Weights of a small transformer language model.
Training: a variant of Muon for these matrices, 309M tokens, 9443 steps.
MLP neurons of a small language model. Each row is named by its layer, matrix (gate and up: input weights; down: output weights) and neuron, and shows model dimensions 48-143. Each number is 128 + 24 x the weight over its row's rms, rounded and kept within 0 to 255. A neuron's up and down rows have the sign that makes its largest values positive.
After each neuron's rows, "fires in" lists the words (lower case) most often at its 100 highest values on Wikipedia text that the model never trained on; "fires before" lists the tokens most often just after its 100 highest values on Wikipedia text that the model never trained on.

L2.gate275 [156 143 183 110 135 145 136  94 181 103 124 100 138  86 117 133 144 138 124 101 151 123 127 135  89  63 142 149  94  98 127 136 120 167 101 131 170  94 135 149 144  81 100 120 126 118 140  97 142  99 122 118 122 128 114 142 105 124 116 134 106  93 113 147 128 122 157  98 125 106  97 146  99 107 138 119 146 131 150 127 153 129 137 134 113 147 133  90 121 126 132  98  96 139 142 142]
L2.up275 [157 173 139 100 117 124 101 123 114 128 146 187 120 133 117 102 103 128 144 162 137 147 129 131 146 137 141 125 121 117 169  81 138  95 126 119 136  67 128 138  91 110 128 120 133 127 132 130 118  94 111 106 129  89 172 147 175 110 113 146 133 125  86 104 146 101 110 125  74 183 140 127 117 130 119 117 120  93 113 149 121 112 103  85 136 139 144 128 130 160 134 119 117  87 169 104]
L2.down275 [141 108 119 113 106 110 116 155 162 128 149 113 168 144 118 108 150 129 109 117 147 103 133 130 135 169 120 151 143 136 121 127  73 121 107 130 121 125  88 145 202  62 136 147 116 126 109 107 139 122 119 140  84 164 148 101 123 172 135  92 115 125 134 169 111 104 143 114 104 127  99 128 166 110 113 139 164 109 139  94  87 143 144 138 134 157  84 128 108 115  90 121  72 133 147 156]
fires in: "where", "when", "into", "returned", "return"
fires before: "n", "re", " the", "t"

L14.gate80 [116 113 154 124  95 125  85 116 141 108 144 165 117 135 148 120 115  73 107 124 149 123 140 132 110  93 134 147 182  80 169  93 123 140  90 156 133 130 126 117 138 118 125 134 140 163 102 152 117  84 136 146 125 143  97 177 113 144 174 132 133 101 139 115 137 125 151 157  89 123 151 148 124 106 109 120  90 192 134 106 133 183 151 118 138 123 130 119  91  91 115  87 109 109 134 150]
L14.up80 [156 145 160 144 111 197 146 120 113 112 131 110 175 132 161 116 149 142 118 118 153  95 110 152 164 161 124 133 139 147 143 100 112  82 124 137  97 127 144  85 161 135 143 148  95 146  55 122 144 109 142 149 127 159 148 155 194 119 128 147 132 143 125 104 101 108 116 104 125 112 149 128 137 152  90 157 119 128 126 143 128 143  99 122 102 145 131 134 139  90 129 108 135  68 136 125]
L14.down80 [114 151 116 132 124  99  93  97 143 131  94 162 130 142 137 136 161  96 139 118 165 142 129 137  85 145 132 185 133 101 137 103  88  89 119 160 151 168 124 110 147 104 141 102 166 143 145 142 159 158 131 152 156 128 102 145 141 108 150 134 106 134 101 134 123 109 137  71 118  97 187 117 143 120 145 155 139 144 158 155 130  87 116 101 170 118 132 138  88 131 115  86 116 126 145 140]
fires in: "this", "through", "three", "throughout", "though"
fires before: "r", "is", "re", "us", "ou", "ing"

L5.gate343 [124 119 118 121  96 115 146 152 126 164 135 152 185 129 132 140 112 120 130 112 127 167 125 115 108  88 130  90 125 106 140  77 131 119 137 165 120 111  65  87 128 157  72 137 116 161 134 168 139 102 104 128 119 120 154 133 122 105 140 120 129 151  94 134 117 100 162 126 125 105 144 157  85 124 139 121  78 170 130 139  84 149 131 159 109 161 176 121 141 111 129 126 111  99 184 111]
L5.up343 [128 142 109 115 139 130 120 133 135 205 132 133 139 127 122 133 181 166 134 117  85 144 117 149 104 165 103  95 115 126 117 145 122 150 135 107 141 140 120 142 158 124 104 154 103 107 124 153 124  96 114 150 113 147 159 155 112 102 112 148 135 105 158 133 121 111 118 104 104 153  91 131 135  97 132 155 116 138 120 138 105 146 126 132 120 117  90 130 139  75 115 104 190 117 155  91]
L5.down343 [122 163 159 106  90 149 151  99 134 109 141  84 150 163 101 176 111 121 123 143 120 127 123 159 115 117 127 146 125 160  76  97 143 106 147 132 136 148 109 123 100  99 144 126 147  85 164 139 148  75 103 138 136 101 103 152 112 140 122 127 163 124 163 116 103 157 109  64 144 104 120 116 144  91 148 142  88  82 124 108 146 145 123 128 108 135 157 134  83 145 151 137  96 111 148 107]
fires in: "december", "april", "september", "november"
fires before: "em", "il", "t", " ", "om"

L5.gate29 [105 121 148 145 135 151 142 157  80 136 125 126  87 125 117 106 107 123  87 141 126 102  78 158 123 103 137 188 125 170 155 113 130  59 117 138 105 122 140 122  86  82  98  85 151 119 203 127 130 107 138 101 103 114 114 137 111 112 134  97 129 135 111  95 102 136 168 149 164 128 156 122 153 158 140 129  86 144  93 104 113 101  74 150 127 122 138 142  91 115 130 130 138 112 152 143]
L5.up29 [120 137 128 162 120  96 134 116 106 166 122  91 115 118 143 169 161 116 132 115 159 125  84 149 121  97  98 116 136 150  96 106 125 158 165 143 121  93 122 114 119 119 175 129 146 154 116 153 166 153 132 135 119 107  97 131 167 123 178 120 133 125 104 132 116 142  97 104 130 133  85  95 118 103 143 145 113  82 103 132 148 133 137 156 139 111 116 124 135 105 198 138 171 101  80 107]
L5.down29 [159 119 135  64 128 129 166 131 121 115 114 193 122 116 128 122 145  99 146 138 117 114 141 138 130 172 157 204 103 145 140 125 127 141 133 114 129 119 116 171 123 157 136 157 145 109 127 116 127  60 128 121 102 109 146 153 136 114  84  93 108 119 126 106 132 104 119 135  46 153 154 123 109 153 110 121  84 112 145 135 133 128 151 119 135 122 117 162 166 110 119 138 128 152 147 116]
fires in: "also", "ambassador"
fires before: "o", "ad"

L12.gate427 [128 146 172 130 149  94 141 147 123  93 174 166 124 140 105  97 123  97 109  95 127 152  93 149 109  71 151 138 116 151 123 116 114 126 141 141 108 164 132 135  68 122  84  79 126 113 135 114 125 138 146  97 156 116 163 139 142 156 120 100 159 115 179 110 146 110 129 120 148 178  99 102 140  79  78  90  75  98 114 106 111 163 139 138 118 119 167 120 121 126  97 113 111 132 121 155]
L12.up427 [ 74 118  90 118 133 148 136  78 128 126 172 122  89 143 123 109 136 138 153 103 165 135 127 154 116 110 132 131 124 193 139 151  82 141 155 132 123 141 133 115  72 162 152 124 136  74 165 166  98  94 184 124 144 170 141 118  78 124 125 134 119 112 129 155 105 161 128 129 123  90 116 117 115 133 110 122 102 127 127 137 141 140 111 136 139 123  96 113 118 113 142 129 117 188 122 113]
L12.down427 [120 138 118 150 156 117 109 160 114 119 157 127 147  98 153 136 158 124 160 110 134 139 145  95 142 130 155 117 161 105 147 100 162 187 119 106 147 122 112 170 146 164 144 168 140 148  78  94 120  78 106 120 128 154 127  99 136 157 135 155 110 133 133 108 161 132 122 146 118 177 141 130 164 147  92 164 129 133 115 113 149 114 134 126 164  94 124 133 144 148 112 111 137 164 138 118]
fires in: "between", "through", "became", "throughout", "those"
fires before: "e", "h", "or"

L9.gate140 [168 104 158 116 129 128 144 142 126  97 134 143 135 101 162 111 153 141 108  88 104 131  87  97 128 129 141 136 135 127 106 148 115  90 104 168  98 147 172 119  87 124 113 141 161 149 128 143 116 123 110 108 115 154 137 134 130 109 110 161 131 144 148 134 126  88 118 146  84 146 128  98 131 172 119  93 112  83 125 107 145 122  71 177 123 119 133 142 179 133 103  89 154 129 123 139]
L9.up140 [142 149 130 100 110 101 129 134 155  80 147 159 104 119 150 124 121 106 151 135 108 111 111 128 153 158 145 125 113  93 105 129 105 129 110 145 154 132 148 152 170 134 129  90 149 157 126 117 127 116 134 141 129 119 145 154 114 137 134 139 132 136 173 145  79 132 145 168 130 133 170 132 137 177 127 133 159  78 117 126 174 141 142 171 109 155 128 122  78 133 157 101 131  99 110 164]
L9.down140 [137 139 144 110 146  96 145 105 134 106 143 124  73 146 115 138 186  96  93 149 145 109 136 168 175 105 114 132 115  72 131 150 163 170 131 121 164  94 171 149 127 145 142 131 157 129 149 129 123 113 113 163 130 162 136 140 102 114 129 121 114 144 123 103 103  87 150 107 134 141 147 164  98 131 109  86 176 111 152 139 123 131 152 167 103  95 107 141 122  92 134 160 139 116 143 157]
fires in: "which", "death", "each", "without", "another", "not"
fires before: "h", "t", "her"

L2.gate206 [116 129  86 157 162 151 162  99 146 124 114 134 141 153 151 141 135 136 131  74 123 137 115 104 131 136 110 149  95 115 114 142 138 127 108 114 124 154 128 149 115  90 132 137 122  98 120  84 142 135 127 114  87 116 140 148  99 128 143 119 118 119  90 112 166 107  95 124 129 136 111 134 120 150  75 119 115 135 121 148 130 182 157 163 174 138  84 151 160 153 124 124 113 154 153 101]
L2.up206 [136 123 125 113 116 131 186  96 137 127 112 168 145 156 141 107 152 145 119 105  80 153 165 113 143 123 106 119 113 120 124 157 124 118 142 120 106 169 139 136 131 103  89 111 120 111 116 100 145 125 165 119  79 140 146 156 121 166 124 142  95 168 107 108 132 112 103 110 152 143 135 126  73  92 101  82 142  74 109 129 127 153 140 150 131 137 131  89 115 155 130 119 137  98 128 107]
L2.down206 [131 147 161 104 143 168 142 102 158 132 125 166  78 130 126 137  76 135 137 123 132  91 136 138 177 110 113 154 104 108 139 123 154 177  77 117 150 158 104 151 159 134  89 153 125 119 135 134 146 115 127 147 151  95 134 118 135 153 153  95  98 131  88 168 158 111 165 120 151 113 158 110 154 116 116 106 139  83 107  71 136 123 132  97 141 155 129 104 141 123 137 124  84 122 139 120]
fires in: "time", "video", "times", "isbn"
fires before: "e", "es", "er", "on"

L10.gate202 [174  64 171 109 165 104 168 156 149 113 110 147 160 122 140 142 119 162 115 121 121 115 114 115 144 137  97 119 157  82 110 127 118 123 151 123 193 151 129 147 111 136 117 164 105 113  96 121  58  93 100 157 135 163 160 151 119 145 142 126 155 113 153 129 141 113 144 141  99 108 107 112 126  99 151 110 126 168 146 112 122 156 115 156 128 119 139 146  82 123 129 124 171 137  82 170]
L10.up202 [180 150 126 147 114 120 122 108 131 147 145 156 119 155  77  97  86  87 138 161 154 143 131 123 116 110 111 110 159 141 102 139  95  94 124 151 113 116 129 131 119 107 109 119 131 119  89 144 111 140 160 100 118 154 120  70 129 137 115 162 134 110  86 166 173 124  92 113 131 130 112 109 164 105 137 132 116 129 113 138 130 100 113 158  86 127 132 145 129 117 157  99 105 148 107 142]
L10.down202 [143 121 109 111 100 116  99 140 126 135 134 127 135 145 177 133 120 126 157 147 120 131 104  96 160 127 148 129 144  96 118 145 110 121 152  95 162 110 138 129 135 129 109 116 105  99  72 159 156 104 138 164  87 154 124 105 123 132 125 172 150 149 108 105  97 125 122  76 112 101 114 159 146 157 190 111 151 115 109 127 143 154 148 152  78 126 136 155 103 140 158 116 158 111  80 107]
fires in: "were"
fires before: "e", "t"

L2.gate187 [146 110 124 124 155 110 149 140 159 130 148 136 145 143 182 109 160 162 101  92 135 170 182  84 115 136 145 135 123 137 103 130 126 120  99 132 121  91 117  98 124 130 118 110 144 159 109  84 139 131  97  62 125 125 142  87 139 118 150 117 121  99 110 141 101  90 100 155 117  93 131 162  95 104 103 147 134 120 126 127  58  78 101  94 137 101 155 145 136  96 112 174 116 174 146  98]
L2.up187 [119 104 137 122 140 119 115 111 109 180 132 137 109 106 184 117 137 174 142 134 134  78 117 135 150 166 111 107 130 149 125 145 128 123 124 171 180 122 137 153 109  86 119 121 116 176 123  94 125 105 159 134 113 150 138 126 123  85 145 138 122 129 146  91 139 160 102 117  78 103 116 113 127 119 118 120 130 124 112 130 129  69 101 105 152 125 165 148 127 113 137 131 119 148 114 131]
L2.down187 [113 132 157  99 120 133  95  93 161  97 116 148 110 125 136 145 100  96 144 115 130 147 109 143 125 136 114 125  88 128 140 107 205  88 161 179 136 119 100  90 117  93 138 161 120  84  99 107 113 116 149  83 112 133 100 146 103 104 116 100 124 121  99 160 174 139 118 158 176 101 126 146 122 129 159 130 163 130 131 103 135 145 135 139  89 119  98 152 145 172 107 148 128 146 108  99]
fires in: "american", "public", "chief", "america", "violin"
fires before: "an", "f", "in", "ation", "a", " c"

L8.gate128 [119 119  96 117 114 150 121 140 133 127  87 120 148 135  80 148 107 142 107 130 136 140  90 120 129 142 134 117 128 155 144 125  88 131 120 171  98 117 122 114 101 104 140 104 134  97 109 151 171 128 131 170 126 135 122 177  99 115 125 122 106  51 115 146 110 100 155 152 108 121 156  91 113  98  76 148 176 146  68 158 108 158 127 123 116 175 162 115 149 110 133 157  93 105 128 148]
L8.up128 [119 104 113 139 108 111 117  97 153  85 126 158 138  99 118 131 127 147 103 113 114 140 112 139 126 173 134 113 147 167 146 162 130 178 131 126 161 147 142 102 150 128 129 148 102 114 165 160 112  94 153 122  74 149 172 156  81 119 129 111  72  87 124 125 152 180 150 145 139  96 143  93  98 156 108 110 173 129 114 119 119 113 133  85 127 124 127 112 154  92 116 168 106 119 145 166]
L8.down128 [112 147 126 135 130 128 146 108 142 118 128  93 114 117 160 140 149 118 123 120 140 101 138 115 120 130 117  49 172  72 132 159 102 129 141 179 158  94 151 124 146 153 170 119 170 129 146 111 152 114 112 162 111 131 115 184 121 147 125 120 161 145 165 129 146 136 109 158 159 147 171  88 152  85 143 121 118 109 124  61 135 171 128  87 167 118 100 116 112 131  85 120 117 194 108 122]
fires in: "of", "under", "azerbaijani", "azerbaijan", "uk", "up"
fires before: "nd", "a", "p", " B", " A", "k"

L14.gate399 [ 91 159 113 155 122 155  84 148 139 137 154 140 123 138 124 121 126 157 108 101 162  96 115  89 121  92 137  67  86 131 129  93 100 122 135  71 168 105 101 108 135 124 121 131 125 144 149  96 150 166 139 149 135 146 115 158 157 115  87 154 135 121 137 110 169 150 116 108 124 143 149 119 155 123 111 131 130 104 115 115 115 153 186 128 114 121 119 124 135 116 117 165 156 143 145 125]
L14.up399 [126 123 146 145  93 151 131 120 121 145 162 129 119 136 112 156 136 132 111 128 141 141 125 146 137  99 117  96  98 147 132 101  64 113 101 140 154 169 115 125 139  98 102 140 145 143 187  97 166 125 180  98  90 163 131 129 138 149 130 126 106 125 139 149 182 123 128 123 168 151 122 145 196 149 114 115 120 139 134  97 161 140 134  98 115 109 160 145 188 147 115 107 142 161 119 152]
L14.down399 [131 105 112 123 118 132 135 131 130 143 169 113 145 116 119 131 122  95 154 123 124 158 100  91 162 112 135 112 107  76 147 117 132 108 173 112 154 161 140 124 124  85 137 125 124 136 155 124 145 110 132 173 129 138 133 108 142 175  84 133 135 133 103 171 185  77  99 159 142 140 131 131 159 159 159 120 114  92 130 108 131 114 129 146 162 139 118 127 108 105 140 166 134 119  86 155]
fires in: "first", "following", "film", "from", "february", "for"
fires before: "ir", "il", "e", "ol", "in", "rom"

L2.gate409 [124 128 138 157 122 107 128 149 115 111 106 131 123 104 114 160 158  94 146 129 120 163 156 150 129 130 122 123 131 110 157 122 114 137  94 136  95 135 127 141 147 127 113 162 123 101 118  85 126 180 131 138 114  97 118 147 168 153 134 183 121 133 138 132 154 139 140  97 160 132  75  86  85 101 103 152 136 104 158 114 147 129 156 139 154  99  98 133 133  73 131 126 123 107 102 111]
L2.up409 [159 131 156 137 118 125 125 134 114 120 110 120 130 158 108 108 154 167 136 130 148 134 111 144 114 139 142 131 148 138 125 114  69 124 158 142 110 128 126 118 102 104 102 144 127 122 133  94 151 135 147 129 128 135  93 167 112 140 123 149 163 105 118 134 121 140 141  76 139 114 144 121  68 159 111 110 118 124 147 125 131 128 150 131 129 127  87 132 150 130 130 130 166  93 163  95]
L2.down409 [139 127 113 118 108 136 119 160 111 152  77 108 136 113 139 133 109 148 175 129 127 105 158 120 100 148 120 106  98 123 116 131 101 102 163 106 134 158  95 114 178 118 137 139 117 147  85 112 143 114 135  79 133 134  99 139 125 124 132 127 145 119 142 126 108 134 118 118 135 130 159 139 173 120 123 134 136 103 131 163 142 129 173 139 151 123 150  90 137 157 137 140 124 108 161 103]
fires in: "had", "have", "stadium", "those"
fires before: "e", "i", " be", " ", " s"

L9.gate283 [116  94 111 100 110 131 148 150  94 131 168 127 137 143 119 149  94 140 129 108 116 139 110 123 137 114 137 111 126 157 142 123 137 109 127 153 170 135 112 125  98 114 108 119 129 154 127 161 110  96 127 124 122 131 108 130  87 134 125  88 143 126 130 163  69 117 134 141 115  96 101 138 139 125 123  89 141 118  73  97  95 113 190 148  91 168 137 102 140 118 143 169 103 111 121 144]
L9.up283 [148 105 113  95  67  93  94 158 118 124 169 138 135 122 136 153 108 129 134 121  97  98 109 104 115 113 127 170 152 105 109 150 142 100 139 128 119  96 141 168 152 137 117 107 133 157 149 142  99 114 131 144  96 142 119 118 122 103 134 132 129 154  74 103 146 131 118  83 119  93  85 142 102 155 122 115  90 140 127 118 122 128 171 124  96  82 142 149 115 132 141 126 141  82  93 129]
L9.down283 [121  93 116 135 149 151 146 120 129 117 152 107 122 148 122 132 101 137 130 139 183 147  94 138 102  98 166 134 131 146 168 156 135 149 133 139 115 115 142 150 106 108 137 110 104 158 105 161 125 158 120 122 144 144 122 118 171 137 145  73 120 145 161 130 119 116 115 117 144 133 164 132 182 130 147  67 160 101 123 152 102 123 133 125 131 104 133 134 141 179 143  81 117 186  79 109]
fires in: "museum", "also", "eastern", "western", "maría"
fires before: "n", "um", "o", "a", "t"

L12.gate101 [126 151 114 137 123 108 141 104 113 141 183 162 177 146 122 108  34 116 107 180 110 121 159 119 127 153 150 136 119 140 136 114 125 146 122 150 128 133  98  93 118 137 114 136 126 166 100 148 176  95 141 132 124 100 100 157  98 149 102 168  96 133  92 138 149 120 141  85 113 135 140 156  83 122 160 115 104 135 112 121 129 150 143 119  96 131 115 100 118 162 141 118 105 120 134 114]
L12.up101 [158 135  95 123 129 130 127 127 134 112 144 124 110 154 147  67 103 125  73 132 111 102 149 126 107  92 152 152 145 151  87 143 118 130 111 155 101 139 127 167 158  83  72 123 116 152 146 160 120 127 105 160 128 128 119 144 133 162 127 153 111 143 156 110  92 114 155 147 151 172 154 176 103 104 141  94 132 116 122 127 151 148 102 119 111 144 126 148  96 135 137 158  86  84 138 139]
L12.down101 [138 172 144 115 112 155 137 113 117 180 137 111 107  87 136 130 148 156 134 108 100 132 147  99 114 127 114 124 134 144 134 170 147 110 121 149 182 138 153 116 147 124 143 129 139  94 144 125 133 103 104 138 139  73 164 151 169 172  99 105 150 165 164 168  91  92 151 179 136 133 117 152  85 178 139 139 101 144 125 135 119 160 116 159 113 154 114 105 127 133 123 151 149 118 122 132]
fires in: "including", "included", "include", "announced"
fires before: "ud", "c", "g", "he", "ber"

L5.gate411 [131 110 102 151 125 111 118 103 141 151 124 176 155 142 105 119  86 132 162 159 134 115 146 151 140 128 132 155 135 108 170 130 132 127 142 113 121 147 188 166 138 173 125 114 131 137 161 128 131 138 123 178 101 116 130 157 154 193 102  72 129 165 111 140 152 107 147 123 129 125 156 140  74 164  90 141 124 157 120 121 140 131 164 139 152 117 142 163 154 127 177 126  86 140 106 110]
L5.up411 [121 133 110 169 147 137 110 182 111 160 106 121 160 151 105 113 123 147 116 139 138 142 145 159  71 116 139 121 156 115 125 150  79 104  86 165 166 148 128 120 145  94 111 116 122 157 117 116 150 131 174 160  82 144 110 162  87 138 134 152 150 129 164 141 104 130 156  80 154 110 136 134 145 118 127 133 175 146 133 129 121 152 131 110 121 148 141  94  98 126 140 159 115  95  91 137]
L5.down411 [124 155 127 102 152 150 115 143  86 148 125 134  91 185 141 127 128 121 111 113 137 128 113  71 123 129 144 132 135  97 118 153 118 122  92 142 171 120 148 161 113 135 141 130  88 140  71 141 160  84 152 104 105 137 136 109 166 123 162 144 165 136 196 163 114 126 147 137 172 116 113 141  95  82 117  90 111 128 136 117 102 114 122 100 114  96  94 127 107 154 123 128 141 148 124 118]
fires in: "were", "loan"
fires before: "e", "er", "f"

L5.gate362 [179 166 136 133 138 111 144  73 119 123 124 131  74 117 129 134 108 116 127  98  82 158 123  94 109 149 128 134 145 137 130 137 115 131 119 123 137  68 175 114  85  84 128 118 139 102 103 172 150 116 127 143 133  97 145 134 133 142 115 163 103 110 129 152 164 151  87 123 156 127 121 129 124 138 161 116 136 127 113 139 104 153 145 129 151 106 143 105 124 114 188 119  94 103 134 101]
L5.up362 [157 132 137 156 138  87  98 113 161 148 132 168 126 101  83 143 129 125 134  76 115 112 124 138 127 155 131 107 146 146 118 131 135 137 165 104 153 149 118 142 131 133 106 147 130  85 121 177 134 120 121 132 137 116  99 139 104  45 154 105  97 103 146 104 102 151 120 126 129 156 155 105 115 158 107 174 108 142 135 114 147  87  86 115 148 109  67 134  57  87 124 100 136 154 184 123]
L5.down362 [131 179 119  83 111 125 122 170 132 128  95 146  84 116 125 111 131 149 135 139 171 110 133 155  80 123 140 105 104 167 123 158 122 103 121 107 112 136 146 146 116 121 134  92 127 121 117 130 130  89  96 134 141 124 111 108 178 102  94 166 136 113 106  50 114 107 171  76 141 176 148  82 142 133 113 131  96  90 140 142 136  80 110 103 176 161 120 164 140 106 100 138  99 116 164 144]
fires in: "up", "under", "village", "aged"
fires before: "p", "nd", "e", "ed"

L3.gate303 [109 159 159 164 182 136 103 167 151 119  90 124 119 101 135 170 128 100 142 108 160 127  92 159 140 125 123 147 114 117 168 141 122  94 149 111 113 112 120 145 100 144 130 145 126 178 137 101 163 136 132 121  99 172 118 118 144 121 130 129 135 147 166 148 141 132 153  97 132 110 107  88 145  75 164 140 141 156 139 126 191 144 134 165 122 146 111 137 149  91 142 113 137 171 145 126]
L3.up303 [119 109 134 144 170 139 128 114 155 112 158 131 140  65 121 137 131 112 134 120 134 121 116 103 173 118 131 146 147 152 115 122 127 162 172 109 152 103 158 133 130 146 166 105 142 130 139 163 129 122 101 100  87 129 137 100 145 124 102 142 120 136 138 158 123 124 151 106 138 147 114  99 171 123 129 102 139 128 116  89 143 130 149 179 165 142 109 160 107 125  80 134 146 154 125 134]
L3.down303 [119 122 134 120 166 129 128 144 135 113 152 130 133 154 136 118 164 173 114 111 117 114  85 129  92 137 132 108 136  72 109 118 146  90 159 108  91 164 156 132 115 128 117 143  92 103 144 185 119 103 119  85  98 165 155 119  87 126 111 139 135 129 162 141  97 150 147 106 139 132 149 115 141 116 137  96 147 146 125  96 124 142 131 161 111 172 164 134 121 136 143 134 153 137 156 111]
fires in: "united", "would", "president", "units", "found"
fires before: "ed", "nd", "l", "ent", "s"

L4.gate136 [130 115 114 107 148  99 151 134 145 153 114 120 117 111 119 133 137  98 136 153 122 164 140 102 116 142  99 149 180 120 141 116 102 152 128 134 137 137 112 138  84 136  86 151 122 134  81 124 155 152 105  91  84 171 120 128 131 108 158 122 142  84 109 133 143 101  76 117 128 170 131 172 104 148 125 141 132 135 105 148 166 139 172 128 132 136 111 101 149 152 154 145 101 111 148  91]
L4.up136 [133 134 103 108 135 110 132 114 151 133 185  98 148 101 129 150 131 148 161 139 113 167 186 120 138 143 107 102 156 155 130 151 182 134 154 108 113 148 143 140 109  95 120 145 147 102 102 134 136 125 129  97 132 108 101 137 187 131  99 117 145 157 179 158 133 131 104 129  68 128 140 114 143  84 150 130  98  93 124 145 156 113 115  80 131 118 140 146  99 108 150 120  97 124 152 148]
L4.down136 [104 139 106 165 187  83 135 145 152 153 157 133  91 132  98 103 104  89 161  89 116 120 135 110 188 148 116  83 122 150 125 151  92 115 141 147 133 148 104 112 127 151 154 105 126 113  92 132 149 130 136 156  91 123 161 128 107 126 134 129 113 119  92  99 119 109 134 149 151 126  88 132 109 168 126 119 157 115 157 127 114 105 154  99 150  86  79  94 107 169 120 111 107 147 101  96]
fires in: "including", "included", "up", "include", "includes"
fires before: "ing", "ed", "e", "es"

L2.gate47 [148 140 123 181  83 141 142 154 119  96 129  98 144 140  97 150 141 123 129 148 159 138 117 153 155 129 142  98 119 115 138 135 123 120 135 118 111 154 118 121 148 124  97  96 169 105  83  70 112 139 136 125 118 112  89 136 153 138 146  96 126 132 146 143 127 113 157 108 139  86 146 123 133 141 125 138 107 142 123 142 112 146 131 167 146 155 123 134 127 103  99 120 172  92 162 112]
L2.up47 [113 128 150 157 136 116 163 136 145 151 140 128  79 118 102 124 159 142 115  73 144 123  97 129 153 151 117 189 130 135  87 141 137 112 109 170 130 119  90 107 129 149 184  87 136 123 115  76 122 150 114 130 123 152 109  96 109 104 144 106 103 141 126 119 140 131  93 101 156  92 124 119 183 150 107 160  91 144 133 142 130 119 100 160 178 170 116 133  92 120 122 128 178 134 138 126]
L2.down47 [128 156 155 172 122 132 126 110 163  65 123 146 138 132 139 163  98 158 169 138  90  73 110 146  94 115 159 174 116 106 147 145 144 142 127 167 198 132  89 101 142 128 192 108 123 121 146 117 106  80 151 142 127 134 136 129 140 164 136 116 110 124 115 131 155 150 100 136 124 116 133  82 118 147 145 140 126 120 145 142 138 106 114 143 155 169  91 142 157 106 102 130 129 165 114  92]
fires in: "this", "than", "through", "three", "throughout", "those"
fires before: "is", "r", "an", "re", "ir", "os"

L5.gate8 [137 116  88 158  98 110 177 145 184  97 146 145 108 129 112 160 158 147 147 104 161 127 141 128 151 129 130 134 120 135 123 138 156  99 137 121  98 138  90 138 137 103 176 124 124 140 104 177 164 133 143  97 137 116 141 149 126 132 141 110 132 133 167 169 120 187 159 173  78 129 120 119 134  96 140  99 145 170 104 107 129 131 141 117 123 157 107 117 121 115 109 146 100 134 132 110]
L5.up8 [134 120 140 105  95 113 124 152 148 132 122 148 147 131  56 117 160 100 133 160 193 111 164 167 140 118 120 150 125  86 141 130 136 101 116 104  76 127 131 104 123  99 164  91 123 117 136 107 148 141 170  87 100  94 124 154 121 132 101 120 148 165 132 140 164 130 146 132 153 153 124 137 149 138 141 138 155 179 115  80 143 162  87 101 159 106 135 115 106 106  95 144 148 114 163  98]
L5.down8 [111 128 163 142 147 119 139 101 108 150 124 113 152 112 104 140 124  97 157 125 122 131 135 119 115 159 126 144 133 100 135 117 139 102 157 127  95 121 130 169 146  83 109 171  81 131 156  70 109 152 103 109 114 139  95 121  75 150  98 112 141 179  97 117 126 150 129  90 129 156  86 111 142 153 159  90 119 118 162 157 116 113 115 141 156 157 140 115 107 155 112 138 125 138 112 139]
fires in: "united", "figulus", "would", "signed", "significant", "radio"
fires before: "ed", "n", "ar", "i", "ul", "l"

L10.gate179 [110 118 111 145 116 146 146  74 100 152 138 135 130 107 148  97  98 138 156 114 119 124 114  76 129 129 140  82 110 176 126 157 144  81 194  81 126 135 141 182 129 148 151 142 123 120 129 124  95 120 137 120  63 120 129 124 163 121  99 152 122 138 130 133 137 119 102 130  74 133 137  91 140  92 149 124 152 122 141 102 108 134 147 102 106 104 139 120 112 132 110 114 118 151  79 116]
L10.up179 [117  94 117 166 100 136 195 146 116 122 150 168 125 130 108 134 115 174 124 185 152  73 135  64 113 161 127 113 137 166 136 130 128 139 166 144 144 127 109 145 101 136 125 118 126 144 125 143 142  86 122 109 123 120  92 145 156  93 140 134 119 134 120 130 121  97  96 137 144  97 123 103  92 126 138 145 179 101  91 131  87 133 137  98 100 122 110 136 119  63 172  78 122 133 107 114]
L10.down179 [118 125 125 133  78 133  97 107 133 153 162 147 117 132 115 123  96 162 121 157 105 104 119 171 134 159 108 119 135 148 144 135 207  92 143 170 131  92 137 115 132 111 137 100 123 160 107 176 111 128 114 183 144 126 142 105 136  94 139 105 100 125 137 130  91 149 112 185 116 102 124 146 170 123 136 125 125 149 166 150 105 148 148 127  91 172 119 131 101 162 153 111 126 131  90 130]
fires in: "american", "america", "nebraska", "korea", "africa", "syrian"
fires before: "a", "an"